{"num_hidden_layers": 8, "hidden_size": 576, "num_attention_heads": 9, "num_key_value_heads": 9, "head_dim": 64, "intermediate_size": 2304, "vocab_size": 50257, "hidden_act": "squared_relu", "norm": "rmsnorm", "norm_place": "pre", "norm_eps": 1e-05, "positions": "rope", "rope_theta": 10000.0, "rope_fraction": 1.0, "qk_norm": true, "attn_scale": 0.129, "bias": "none", "tie_word_embeddings": false, "parallel_block": false, "extras": ["capped logits"], "init": "uniform", "init_std_qkv": 0.02, "init_std_o": 0.0, "init_std_up": 0.02, "init_std_down": 0.0, "optimizer": "adamw", "learning_rate": 0.000924, "beta1": 0.9, "beta2": 0.98, "weight_decay": 0.058, "lr_head": 0.00428, "max_grad_norm": 1.0, "warmup_steps": 205, "schedule": "wsd", "decay_fraction": 0.875, "decay_shape": "linear", "final_lr_fraction": 0.05, "batch_tokens": 65536, "max_seq_len": 1024, "doc_mask": true, "train_tokens": 730200000, "max_steps": 11142, "dataset": "wikipedia_en"}
MLP neurons of a small language model. Each row is named by its layer, matrix (down: output weights) and neuron, and shows model dimensions 48-175. Each number is 128 + 24 x the weight over its row's rms, rounded and kept within 0 to 255. Numbers have three digits each.
After each neuron's rows, "raises" lists the tokens whose logits its output raises most directly, leaving later layers aside.

L2.down287:134132115100125143120119154117106101101155148122130111127088121129144132105147093192139137104117109135158104175142114108145136134131161114134120160136172138148136136130106139083133109132150105114139187154140175129143129169139134124098110080174130146108148131096170091142119114150116087121142104141170109157138155169150133132105128124091119108150136123155086099137149142139112142167092
raises: "rop", "rid", "rified", "rog", "rd"

L2.down1635:093167110143151103105107130147167124145120184107132077095124100128136136112110132143143116145142091132115152106091129114120084065140135125140152142105108101108104120095129131151112126084169082132117099118135098125128147151155124159137160151121169110152131166075089102111121080174185163130146110128112150155141123137083121133145125114137122123135144156106106098093095163147135107141166
raises: " language", "y\"", "ness", "mm", " mm"

L2.down471:111133115120102183103116114185081156106149119117164134124163100103070099170125150116122145128131135132127145121163137138153080137091099149095131138086138141111113162155179172146131123130125080075147138127097144144156113092118153107084100090141115128127137141129113147121138105145121106118113090136139130126122136143161094099130133151095124111131097140127106126165151112145136140102161
raises: "w", "we", "wan", "wa", "n,"

L2.down1503:123138112137144108130136115131110099157141124099137124117097086164127084129098088124137134126133134098099114076108166118141093129116140122157127130089118124089161138115102164112130101139130141123121142154109087155159064191128125159138156145162103157161097127136149146121107149142077168141130119119105126122111092079123130158142137118118108146125112174123091155100154107148148124110134
raises: " member", " members", " ==", " of", " members:"

L2.down115:153140062134117096108097128082130139116166184119114140106170147115114133093163118137115132191111132123145103129128140127073111142126139137101077131138141125131118120137136163107099157105080135139147163143132143146114097100167163113115096121128140150130081134130108127064132133128107135149118135158108114116134177124113161102149108145133142130156170135146152116119113110152115124141139
raises: "una", "al", "ally,", "ram", "un"

L2.down2113:110168161117127171133173078127105121150100154104105092101092109121153132060134126126121097099173110135105100089153119095081124140131137125114137132072116136093151095145127124125135132141155143110137138126115116121150166144123129175178129108142139141101173113149122149143120100143152146153154106070137134142129121140163114150147118144116100129161111114155093145138091105120156118138119
raises: "h,", "ls", "m,", "iro", "au,"

L2.down994:106116130156137151185124100138145111119072121134136132087107164147140188120145120097108135118102112099127117107123138085153145122113109150123166127124097153168160130137130093121168151182109157142122170139171120124143121144126129115169123106128102137125162086110113178138127115141100151123109140090128141113102146160145081165135116111077130083114182157118164118141119172175106119147153
raises: "s\"", "s===", "s)", "s;", "s'"

L2.down662:126100144119138132083132132100166118097111124133106125166124108107143164152139085141149134148110115111121148119114154139073130134143108148151157110155154129111143165151156121134136112090141136143138131120116115137115133131140133120108129160153165143129189154119109127126125128086087143130119156104156151148104134119099140111116150133119122135164094143195126118098123126114087195122154
raises: "hed", "ider", "oke", "eg", "ure."

L2.down1212:127109090116079130089120143114142124156120147118118131177122130132175117135136091155105102136132133134130114108120135128125073131146110093133087104135142148144152113136146190142111137108160105149094097110136137095163139164115123107162087106153156118095146119149101115100134149177158093136138119135117143152141087135122172100110117131132093124153118138121128076095167124120134121111111
raises: " part", " charge", " place", "-off", " care"

L2.down754:112139110145098169095129113130193153129099154121163126142119126126154151142124153193156141187114154094099118142137171154129143149170105158134148117115161117115137126126105103115099121092132136133115163153126118111130125202132139120099165121134101085135125128126133182120127119140079129098143136103141092150126155154157121118127143174128167086112134124132123102141157130112121118094093
raises: " sides", " countries", " nations", " armies", " teams"

L2.down1159:125120104102141129136165089122150164170108115126129131149135133115153103120131141148128130138123154117159120112126098145124156132134123119152116120096145147162145117149129157087142117146127069105110166126111108129138086093139138109122139164161150115137143134138119082142149145135146142115135137116102086145097121105114100143156122125081115147125109149101122142147145147101121124139121
raises: "d.", "s", "r", "uro", "lect"

L2.down490:157119119126098126129118114129143106107140126101130107127099126097134174143116125110121095146121134176150096113136109114145143137097112147119119115164154107084104137143124105133105128174176123136087165123135158153114167128128156132160096139111093105102168149158123135150140107096114156116111135105132087164155145138109158149107147140104125130132156107136148109098131152119166114151126
raises: "que", "que.", "ent,", "cles", "ce,"

L2.down912:099124148132115126117143119103138166104148105117145133129140085123145104138137148090095122146078106145098121116123139125100153139150107113143118160087115125108131140130143127154172113159168112148150134098127127126119095124145156163092106103139128136136129151151123175135108121101191134112106149132117134138143113117118116110101137155140118151141125119136145089131159180107157147107101
raises: "s", " J.", "se", " Jane", " Lou"

L2.down1053:133159158116125131144114132138186124090121160159146120113141132158124131120112121116107090130118143108099114140111155130179115145178126112163142146160130104136150109094129128102116154142134161128152138134148144102149080103152148113144124121106095129174144121128115100156144154155091122136139113147132200149136138119148129082103121134148115127107112164130108135107148121113132117116109
raises: " they", " respectively.", "iny", "y\"", ","

L2.down1436:124107151131124106168114140138149147136111115122164103101144131114140137107106143125118113135150155117120129120168109134144150127041117140114145109101120181108106105097120141129131105175112123151119111124127129134102118107121125120142118148162150144119141129131131128135146084106134136114078191102121133116137136098161128122119185132130104114124133074147113146108096165131127172142129
raises: "r", "rol", "rot", "rod", "ron"

L2.down2193:117133130112134175063078117175109154164119144113122130120109118152136149124133078121132142139131200127123135101182133156064098119147125112146134164166099138162131121119157099129092117097124141141095170123117114107135113174115100136140132082139166114134134130124144094143110154095106125128103128117110142121106146115116111103156119101147092134155147186128147110095110153120116135168134
raises: "al", "ation", "al)", "al,", "ality"

L2.down1953:116113098085126165072136148134124104110113087119135117121111167141092118155126091143075105114148128111106156158143127069124159116111132147122119134127130104139185146182114134090130114168124111125120153094171157179114173121084160102124073154098107091126082153147122121170116114135134123111105137108092098152101111115146085137156133171143120116088098117116035160110136130146131183145158
raises: "|", "\n", " enter", "She", " advance"

L2.down2106:089122139097142135135125142157157131099117113122152126147091158089147119121134126134092125094081130098180131118143093104115145149146146116130139123106164141119095168151125144142108144116176100179108158157115126125172142149187157112153128117076094144117116145121113140163108138117162113135151152117123112072138122124131124139129142130134141123090121139125154076127082111141176141133141
raises: " it", " its", " it.", " it,", " reaching"

L2.down720:135133092139052096201140124099123127099111165112135136100151117150141134152169100114151126148170161168136121128131120130101104134105133115126148118167099133134109145142101098123127133164126124136171106131126146119111124127132115121144132104152084146112132160105138119086118113118104113141142180104097143121101089139103125112173136174111082140137156155119128078154179116131161145119137
raises: "ava", "in.", "aw", "in", "zy"

L2.down1426:117107104125135135113151132138123109085127176150128123118122117131107130118151158141149077081111196095150125175135099096156111155108081056104114124108130153068144117105149092099116117139085109169151134175149128161140117141188128111114113190149086132110137129118066150100102123125119148126121122099122143089124098121097135107082135157136099151100128154127146098118078134092137126156094
raises: "s'", "s\"", "s,", "s)", "s=="

L2.down2171:065138140129105161131133141158140119099142102132151110153125132131094094163107130143093111148138081153102141128133082086126097113149106116133072097128086150146111135137116118137108129140118094117126159144136135148107128132115129148129108174088120116130128135134144111124144118122101128148153142099113101107147141114136080155172093096116149137121143142124122153089119109141152115140130
raises: " July", "\n", " May", " January", " February"

L2.down1528:140146106138134189101115214110122155136140142143113151142131143126154133115165158109140135132145122124134136101137135125122128124113111130129149131113082135140120168126094123128113133136148091097125144119126119143114122171149117129118158131092146131142115102100099138151144124122166130146130166128145085148150099135171136173155108141146128154121133146126129113111156184151130172131119
raises: " the", " him", " her", " a", " their"

L2.down98:150173133178156153094151132130150100158185086143132120144107144149115159122121115081101114142120131114142131139127140132126152137161153136097116147143143131080143099108125161116117127082099144101082155138120165126125131098132177117169095144121122155154106127128116140154126154134067130151113109152143082148123110091134181138158127144121168148159150181081109182137112128160137134108132
raises: "est", "ase", "ures", "ast", "ag"

L2.down63:128116121115131103078160135144156088148130084113139150103138134170097116116163139123141123116137107119138116126143106091103136147148154138107095155105083112139123108146104109099157122082131119121147170131171095129158144110087169143164119158123130111165139098121120113130150136132165172155152145131097133122132130144149144121147109128086122135097100116159119104122146153145084138124155
raises: "es.", "es,", "es", "ics", "es:"

L2.down0:135136146117126098116152136134118152124109124129129083134071159127157134071111144119146123099109133110162123152156165106166144138116128171095121143132121147127108111149122158140100114144105118144144097098153129132151146095167101063128118103126118144123191113128153111138117082146159157147108122088147119147125131107155124130139146080146103115128104126160122080130134176140087115126104
raises: "ies", "y.", "ies,", "ov", "y,"

L2.down209:123141110114104154106156135158087124147118097135204132123112109143118172116131117115144131155153109119142142074149152136120130122181124095107107143112133142144108104132136090131138126108106110152125142114125146084140128172096169107132148164134108136124167096125189174130104118170102113138107132107127128172143108116134115106154123117142101112147124125074128100154158162127100104178132
raises: "ve", "ly,", "phone", "ly.", "ently"

L2.down1711:139134067101138096112140109140139145136132169107134157135109148133120097120121152144146120108117127120122146134114116134156127109131135125118136139148117115115156103118148107134083107158116102112139105114086134066151142105121087131154123105153129143125150159134154134171152161167125123127168111163128156138109188136124141134117108122139120122113119110136152105096144112135153134088150
raises: "5%", "9%", "6%", "3%", "4%"

L2.down1428:156157123103097098100120087117154097095101115111130129137148124124143114123121115131108059147134100211108109089131153107135159143115125125127118151119095082104165114129143095119122145081076137156128150154154138124150126154166136147137146132160129144133098117154132164118126146101134106098132160103152184124122077110135145116138113135137081139134124095159144125138132091137121125130133
raises: " are", " respectively.", " were", "'", ","

L2.down800:152139153083120123142124111161094142159118096096126152125123131084140120170138127138135166110120163115130142170149178119103099143111131100147128136125103157153140140115159163143084098140121139071105131118123153118155099119122157153132102148149139129119173180108139148113165119126118114146117121119124128116093123142135111111152140143073111131160090142077117125112159148140129137095104
raises: "w", " than", "s,", "n,", "stone,"

L2.down2198:124134131147126121107095158093116133161148111129140132124123114084168119122153102134113105087105142135143095146101093126157141125130119139103129119137091154137198144168106160080164149119121132130138126102112151155093109148170148097125088120060114145091123171124156186159141130116116105093138172134165111140106124102148158150178159140121120130113115114156083087138150128119149175145144
raises: "|---|---|---|---|", " him", " graduating", " her", " whom"

L2.down475:169151169095146121149115118125127122151129149154161153135100128160152160080107095180125120136126119117136128141105122091130048129121164129147129140142145131155092128133133131125132085174084165145146106135101158168167175162115124144136159145101161139119132164128122099141122105182131135149149058158129121150139081120122152105125129132113146077130093144120140150116148086109091135122081
raises: "ics", "ic.", "ism", "ist", "m"

L2.down79:163195140130119110142107102121095155136127137103123132149107169149133075153127135169128152131135087121125156128126107115114154142105130067149122177121121135143119147103117130090131124111101085126124114121118119157163086135064139088117134145153123140109115148132125095181113115123150090113145122086106144147172134118177152173115145123134145168164127140131122090106093155079097173196113
raises: " how", "This", " fit", "rain", " itself"

L2.down925:127104137156179141138155093143111132110147112105066122115124113120111157139124095166140135154148108127104122121167117119137127168127088159131112109095095142103135157136126110112137159109141153148125113103123111125121079140114138135099112089121142146107113164133142142096104150120113122141122115125109157117158134136087109133124145105121127117144156186117088119118142148096132121144142
raises: "-g", " Governor", "al", "-G", "-man"

L2.down1927:134162147141111099149154152116126117140096173110117118103138110139114128144163113130104152168156152158112093150101131098138139064129122173159145150116120111132098141094128134143112147104146127131103119091106139080089174146135114161122177156110163111179088185116137125160145123119133126138156090106061109084106135143144130104146171159097070144171134141130104148100101140141125103164168
raises: "ly,", "ly", "ly.", "ington,", " of"

L2.down1033:177074147145131114152127103112110092123105124128149125128122117111123129087165100112116120088142139145153159164135148163119076151094117117155134118154174166162116158129117121134134102133147104098126123112133154184123115085093096111155069125139119104151115125120107126131135129127157143100132128103124081119132152126157195128143097144066124142168116108117092127140116189091082103142147
raises: "rant", "rata", "r", "rat", "ri"

L2.down2211:136120097102161104149138113165137150147100180130093124122155159111076101149140200117177094141099119115125105161104116152105102078123143116127124165102140116146159106107101107146101132108138092086115101145122165094117113160117123164123095095154108123116143164119129139119143141147111122127156186098128122151150145130112118102130125125124115130121124082115119137127110147136123135133130
raises: "4%", "6%", "9%", "3%", "2%"

L2.down2264:147163169118192129143148130131115140125110099130153124147101107139140149139054101169137149090152120109132151155120077126099120166127140132160100112129095137095124098156115167113090111121124115164100109112159154123128075117160107123141135072085136148094109123135098111119127175144181131083131187139120131096154175120132132078077132104150109128116134107127109132134204088135119179155128
raises: "ame", "amed", "\".", "ross", "ams"

L2.down1060:159152145161146093088159119145135132138152113129116138101113144144122152104120110115127098169110121141085113110084121127132120137130158116135127124064119149123125103119066108140101145099136138156113142115121092122111158143137174148144110127121165114151134134140117144157101098160115166138141117143131166138136080095118122139107122126126122115114078106101129118123090186161147112142145
raises: "a", "ia", "as.", "ctions", "s,"

L2.down707:130096146153137097116143105138143150134112132155163086117103163126152110137153130108156123140147202124127116130157174120150136125125119110134182132102153087129131120157110163101141104125147149130136135130143121101132093163127111177140149141144128111147109117140150111150139167156137102114134116142119147133097118100151097127114140136127145139115142118133128130099164089089145139112101
raises: "ization", "ized", "isation", "ge", "ist,"

L2.down1913:112092158137145156072085133129136152155101106128096143127134192103119125152144113156056107143123109118131151113124138059129134160157121121121123154125116100116162142143122114106132124113164142126113156124100135218142151119110168137122100118098130098138113177136146144128149099114138137140137142159133136132127144106135100155132166140158094149118125161089063164146139115131115153140149
raises: "|", "P", "\n", " ", " Early"

L2.down689:100107174124127128083145103124130108132131151126123156080142125163108160117139143091102112127123129079141099114050104095098125134146183134132129137084099108112070136117118110108098146155134115116134123111128099120141153116146090138163131124139170086137153126183120100150124124125122121150165100149132171165110110134138122177131125147103122173173138120111168067121129150139131122140130
raises: "es", "ic", "ic,", "ic.", "ics"

L2.down12:142156126135124132148114147189130144138070155097120146129124124120136130125156143123125138099145139120073142090141130126098104116131137064108097118145123140139103136167119088107098130134173163108150106174165133186101134147128133151162133124089142157168088158131161126132129150128112170127147154120134062170161116140165115143112111109130161166151112126123143120101112101126090140149172
raises: "z", "za,", "z,", "z)", "he,"

L2.down1416:101164126099158173123099134118094145126120134126117121137124120100094151103108100084114138146092114130125150135095107118083137116116106162123097120102129109143137118096106141147160130168117076099148082102135143130129181081130151144121109101120123108136146106105097131089204163156137087156133152136123121152163161084147166156135168131109141171112063106139120119118136122142136138126111
raises: "ular", "ulus", " fact", "ably", "Aircraft"

L2.down1547:126113136085156108116112128194142097162122134124159111149124112089104101110116109113144149137155122124149129115153106118165154142093171123122165096106136120155169118160118083085101131146136118132166121109162151164154105097127151117114118172092131105137135159193133109092160082093078129097110129150108122134141123096131137138121148147143111091135095106164139105148096141173122134125137
raises: "e's", "era", "ist", "iste", "ove"

L2.down1258:128119127161106123118125139120142131115105175127164120111083142122128145120105123163160131124089146161142143109093137115164097128126129153116098081129149142106156116130078154101117119139107133114098125100089137128129134090121141190122107123124127147121148127106153172145108143122149144113103127128118081105109124158135110137138068123107145132136152130134080115131160107122118129195108
raises: "ged", "board", "st", "gl", "gar"

L2.down537:125090098132089107157118147120129127137131119119125140166147161154160120139110105156160149141135142167100111181118156111166133156123118152183153135163127146115113119104111123153142118131143118092110105155190151069126132143144091137124108183125171149145125111077102128153100161116157070126117109117140132111097138138107170086132132124129086170140135160086158148134118115140107131122131
raises: " range", "ly,", "ly.", "ive,", "ly"

L2.down868:170157099164111104147084135120127094139110160118120140125067118117107130103125119104146124127119113118121102107124168099162123167142187150170117142165113147134164113120107087117111113143142123156131146131146147147135133174115174143173147121104098153142107147093155114147126143120090107131158108125093096146124093114126102102110109132115138113132199123140108078162151107135125143112139
raises: ",", "led", "ered", "ling", "er"

L2.down332:155151199104096128140133122130178122133106140136138123093129107111130161141129132134119153103162105147140154072145129106132095126147195132148130100096112083103126128139117102132115088116127123119114105143159131123109114125117119159089123125119146151122140106094126109161148101118130154148153154177116176119104142057168105068098133145139063122140104080099129149123116103157108121170172
raises: "nd", "th,", ",", "gh", "z,"

L2.down258:158136099100155093099091142131166159071117104138118111134088162125161138148109145117165114156124165151145171122103138124061134114123160129082128137133123124128137140113148140095151103139129155093159158159111129134101112113121159107141165101138152111082123131124149106105148097125158140140129128105101133129113096140155131150144102139125107154100057109140114081112152153142103137131111
raises: "o.", " ===", "”", "o\"", " This"

L2.down1861:135132141131114146159166096141146104131146154114104140146133121096187108141070142133146099144136137125102117130111126149137109126210147114145146128134130123138106123085123124143110110147119108113143125163166112106103110210127142135124107132158109127127153124132114131149124097109145125154108098138121112112108146155123154107139106097138075120169132154093146163113064117101095126131125
raises: "ity", "ity.", "ity,", "ities", " local"

L2.down1659:120107115119156141158072158099111133132122098123095146130145092097151166148112147119150123124100096140155169131126111105147168160117132105109104117103137141126101098133116124166144123071116156111088115116111113119122120153115134135202150111134111135120101133125096112119133119152122094139116157120095115166128125115116146173129117115136094160125148091122157121114149141124132121089137
raises: "ko", "que", "k", "gg", "gan"

L2.down376:101143108129136128112159114165139102092132161141121118130147130139095103137083194144187121153106138132135071164152104107084089114186093139141117110117120094120101107114140133115094137129141169081102156134146128152147090148137112148097151110136115107132094106115118135186100151169117108119097155141132125084124106113114142114167113088130100154132139134115140154129106150123111163091151
raises: " |", "s", " respectively.", "rit", "3."

L2.down602:090133131098170123120141142145102143094123109109085122094085131118181079102138138109175131142170143127161139143161117125117129079113138104137113158106142121119155161105128117100138102137145163169121159109115074136144136149110132129103140131142124188171155127153100136117139173142166112176146106112138107150135095115133125091109149149103136138151076092097116128118130139144107140142113
raises: "ator", "ato", "aster", "ck", "istic"

L2.down2135:145135121126159153143125134064117121132172114158130128144138132156154133124082156093116111107151135138073166135132113129117126134158116172139106158162153137126133131151166088108136100144112181131129118101115116101114140089127148127090116134173114123126140163159103114146161143113144146140112165160121116126118124148155149112167173140125145108127120141140060099174111105146124152152133
raises: "aker", "ind", "umble", "atter", "out"

L2.down455:120115097102155143102094148141132129091125078109122119126144134156137093109135156144133120112161108154110145160117175132122121138111154083161146125125115163123120097164125079114118118145139146184124145130112084140106092146083137147157135144106149118131133153153163134144102068166119130102115095138179145104097112129140140144140150100136140134121108142125143132139103093123148125095152
raises: "ed", ",", "ing", " name:", " form"

L2.down2000:082142122141123125156129154102131161129109137102123098124103084113152141143136096135156132141149151140107128113113139137146165111111134168157121130119116119163126152123113108110147121117156098084138217116129104116103158089122130112140111134114145158132170117106148124131146105133144174118131124078117077128150154092092107151125113154128135137094134128145123110116171153149091115108145
raises: "ard", "ors", "i", "ice", "min"

L2.down337:088135136158123089122142141157129110124130153116093117132111105150157103166124089181109094184143168122137107179149154126158117082117093097120128116184126156154148144133173169104076111146151118135130111129112150123154185112143115107161103131143111146108080143128161117137134120110132152148131164096133122141168114116191169105106129102129144099117081132181131103141129130124110107132119
raises: "mer", "ne", "er)", "ored", "th"

L2.down317:135124096116156110144114141145141128156092119104067121109125139109161115144171101137127117152143134172136147125107140152117113130133173090135098146129129097115100150143104116118135092158138101152129099118188095144133140129094073142171139175123124162083131140097141098147116147150110135114136106128125131141119093135130111094153104124152100129141131163155109102095116141074077133085164
raises: "ang", "eng", "an", "en", "en,"

L2.down2292:119111128146169157127109170128088109164124121201136121136162140152139094115146095114113156139088140149133153160149102156128163102142164134102115165099154108135119122120137143151133142147106125158119141097077149149128155161140155150129155096140143100140163126141113131113187140119086134153171143109074160140150115171131122141142146140133143147155117129141097112158147134176143113146126
raises: "ion.", "uv", "u.", "uf", "i."

L2.down389:113144101108134142092102132139132147185138116122148143136139178092122118084129162089102129150109134130149124173122141143117145161131106114108091176129136124092141176112121137137143142093116115138170144188159142174119122128109092173093153115115141122099110145164077160149106073097132170101115155137128115103144143098142117104125110147142094133120130103157138113167089143112152103102146
raises: " the", " many", " several", " towns", " them."

L2.down2186:159128101148149161114137119157113117115147121083137073158113083137102158158092121128117158147156131087128137119110096158113080135084114139125119165103131098105101137139115132117140128096113136083152184109092138139104177163103141100130120113124164163185076122134108138141111126118092127147070091118108127155094132141160179130130104165145142089133154118164099121146120125132125111149078
raises: " ==", " details", "|---|---|---|---|---|---|---|---|---|", " information", " ===="

L2.down349:144137104151134148126138146167132108128151128147093123159166143159146133052163116145118091144151124117126093127102130116165113114100075162127102123131140122133100135196150120124115102144145122108118143178155138085130132088167114115099107131147132115127152169139154132140110129131113117110089150127167118139121122090134155136145130105103144108148141081098129110144112101143090093151094
raises: "a", "rid", "ce,", "oes", "que"

L2.down2284:170103120147150107149112124115139144128082120123105128096111140167087150122107130119137105094107108129126122135128168105098135147121122137122125143075129127115135132109091117140091153141138140110144146180071125125138110092090169154096135141156100149092123138105158107162127120119103135142111146120133140162174097098110111175098115129115144130194122128117182109117162119125108163113159
raises: "au", "stone,", "all", "au,", "stone"

L2.down2178:140157108160140146124072132148114140152118148110107123142174121145053094108155134128142124149113135108119116153142148111143139151116108111130109145163113114145152119130129158100115119161128167102072093103148122107131166119114165156143101102126113096115091158149160107118083141166103128117113166143146117109146140166130101111175089115106121135150134110125092130143113130143097088085119
raises: "ience", "rib", "ending", "ient", "ents"

L2.down1743:106115122083108086080098109145130147118168138104114116124125159085104123168137108123119155128106116127147156155117153150108067104130134118092115145100117152131120171115142139133118145170112143145113103139107156132116086136152114106125097139109137146159173130140116159137101098117064118141123136163127099158094138138165081102130118172133083134139134173145125154135128131112122143103124
raises: "und", "let", "lets", " times", "n,"

L2.down1047:163134144145116140127100123123159104103113130106131162167088129123201108128114112143097132138134119140128124140062114089121131112111127093164092143084133107149137109160102155174122155148146151162126129141163082123156154085147091121108146144135119143133130125117105127138132151101138157164113107116111129123140114131147135104124130169127097116106108099088120159123158134145173084114138
raises: "ished", "i", "y,", "y", "iate"

L2.down60:135132123137150115149097118153100122123100110150130136127124144115139123141121112147141124086113175144122187112132126104100134130115101109142164118138134156145154123135140118085176145115128124168125133168081097097145116128093131137113148120157155138152134131127135106111109125129159136137149149142157138141141132068147158130158138121141126110158156104142103137147119122080123127140116
raises: "t.", "ed", "iat", "ure.", "ing."

L2.down1497:112116122103107108148097102136170120104135088145134087130140131089114125105119111159118110143117100128099138084129165135099162124145182138129153128117113121154143154130085119083112144141112148111135145113102155110120135132130121149130118126121163114146110128135131140116123133136106134139182157116143133147154157112150114128163075118110138137125124148123115146146109143101107165129137
raises: "ors", "ure,", "or,", "or", "ure."

L2.down278:176166120133151083123110119133119134079145158142139086130104111078103137131123138128132125098136112139141113120117152098154105090146159104132147138137135144067135120138112124144104107109126104116112156129132141149098115145130106092117121091101103139108111091125108075146145106151123122131142130140143106077135126164033130092132147103115126122113171141174132144138102116113173120118146
raises: "ff", "ered", "ering", "ers.", "ity."

L2.down1069:134134176114121195123119109158149149132118132164109109125165152122108154163150134104126113112174082151074149164130134117143091145107108108164125124115103175137160118171082090103128126115112142143085121196184078140156116131126141130086107144148085129130151077115100128096089143148122138122108156129116177114153123121085129123126137155103123130137162150129168103079093135093129139201124
raises: "ics", "s'", "s;", "ics.", "s,"

L2.down1710:149156115124136143096149164105147126128116121144104103105156147150181121104108111156134114152085143135144114137164124158113137148153112139115107124141177141125086162129081151123114083124128163159130161093130145094095085137139109136124122106116147082109137099152098172090119138156123119107112124137112126090158141154121147142147132130101156113119164148095187110174165169153141080110089
raises: "ination", "ity", "ity,", "is", "da"

L2.down84:148106109135127135118094149137084131169144115141090144151124124123129110123107104150131098146149121112120164152133185105093125120135104150139101149157107169135130129091152147126135111136103147162149136174112127122123140159135083142139089125116141107148104167130106104121156161140143100138102139086140096126121101125099064133160130162142117109156167115136133112117167149156123119130086
raises: "'", "chool", "’", "cu", "ide"

L2.down565:138093136153113096120119126114093107107133094183148133115132146140149157129085141148134122163126118103122126183099170172128130129151091166115132107118123117095136142141139095094134151127086120099144109118168143096139180157143148115121140123118132148148125127159069128163163150138084141103091140147126137105139103137171149142131140103147109077129109107115133121101156067142134114155099
raises: "all", "alt", "el", "ill", "es"

L2.down251:144114132141114129118097134128093151152096153110155143120160171177110110130156068131061153123124122164128138119139150081110106147117118160104102119132070116129119103119108106140156107117162156118108104111087126111114126139104124128161128125155150122135103109127124083106147175107140082121132105121158104115094127150107111163145122156136107111141123151119165122104096170130086127104079
raises: "ly,", "ly.", "'", " Club", " Down"

L2.down710:162126113139168164125144109205131170129124093142088156182104127144130073142134138145190066129109166118129146133129142145131136128117111101165170159142113149150136109135151123165102167153131101151161130147135128140084156200117130105100077148159113117145118139128110180088119109151103138123129140100100107151129116114097109139106117123143139144128150137132116124113134163117139122094140
raises: "'", "’", " were", " have", " who"

L2.down723:138088136139120110142108150069108139123111114161122088133104127184171128135100141176160140138111155169142107173159129114157138146150113108090057201110126148135125110155119128119106095178114140132141101112136194142116113097141131127087125116115096120148134127135132132111082122156083117136144094149116100117113112141153138104112107105183135144128134128145138147136127092122152135120090
raises: "ep", "ring", "re", "oke", "an"

L2.down784:128113079111130149113119134132143126144117185135144114143126094114117120113083104108135121118119149168152109133133179156143149136142153163144127105161104071110129102099074148112151140134174128105167154130190077097098117094120147155156144121116131168156143121127118101112150145143116066128128141152094149128112106125129128115124156109171118133114121093156155162078123112138167120102143
raises: "ul", "ular", "els", "ule", "ulus"

L2.down2015:110173105130129161107194121117147152116111104154076079128100154109110123151104155148105113123110106131126108126105103149115120133133100115111105133103154151076155134127108146106084111135154137114138135120146141128100126152142118164154127142148112106126110150137106114118176104129135128183141164138118139167161089078142151092139073141128140170157115130134126086098127159110103088138108
raises: "arth", "shire", "ru", "e's", "ashi"

L2.down330:079150126114135097125120114118143132128117115112170152123106125135145121109092165135112146157143140138117138141117130165104099151117088117125139134136090091105146112150165131154106117135122124145139116126125145127120093083100124114167138137106148159144097138151116141152157087125143155127124125148104154143122128090148126141133124138166144143103108114113125157105137142095124091105162
raises: "\".", "\"", "\";", "\")", "s.\""

L2.down283:103178135127165089101104128140139107170166131094100151142114129099140101132101100142118141163158165145135115104120134155140139106146152069094141087144114110126120106149093147162120105110153126133153132122156156110169096172077132176129121117186146137128108094093126107124114087093131133112154122145126182123142142159106130124147139138127116143133112089155108183095115141155123140136107
raises: "oon", "ity.", "ism", "ity,", "ity"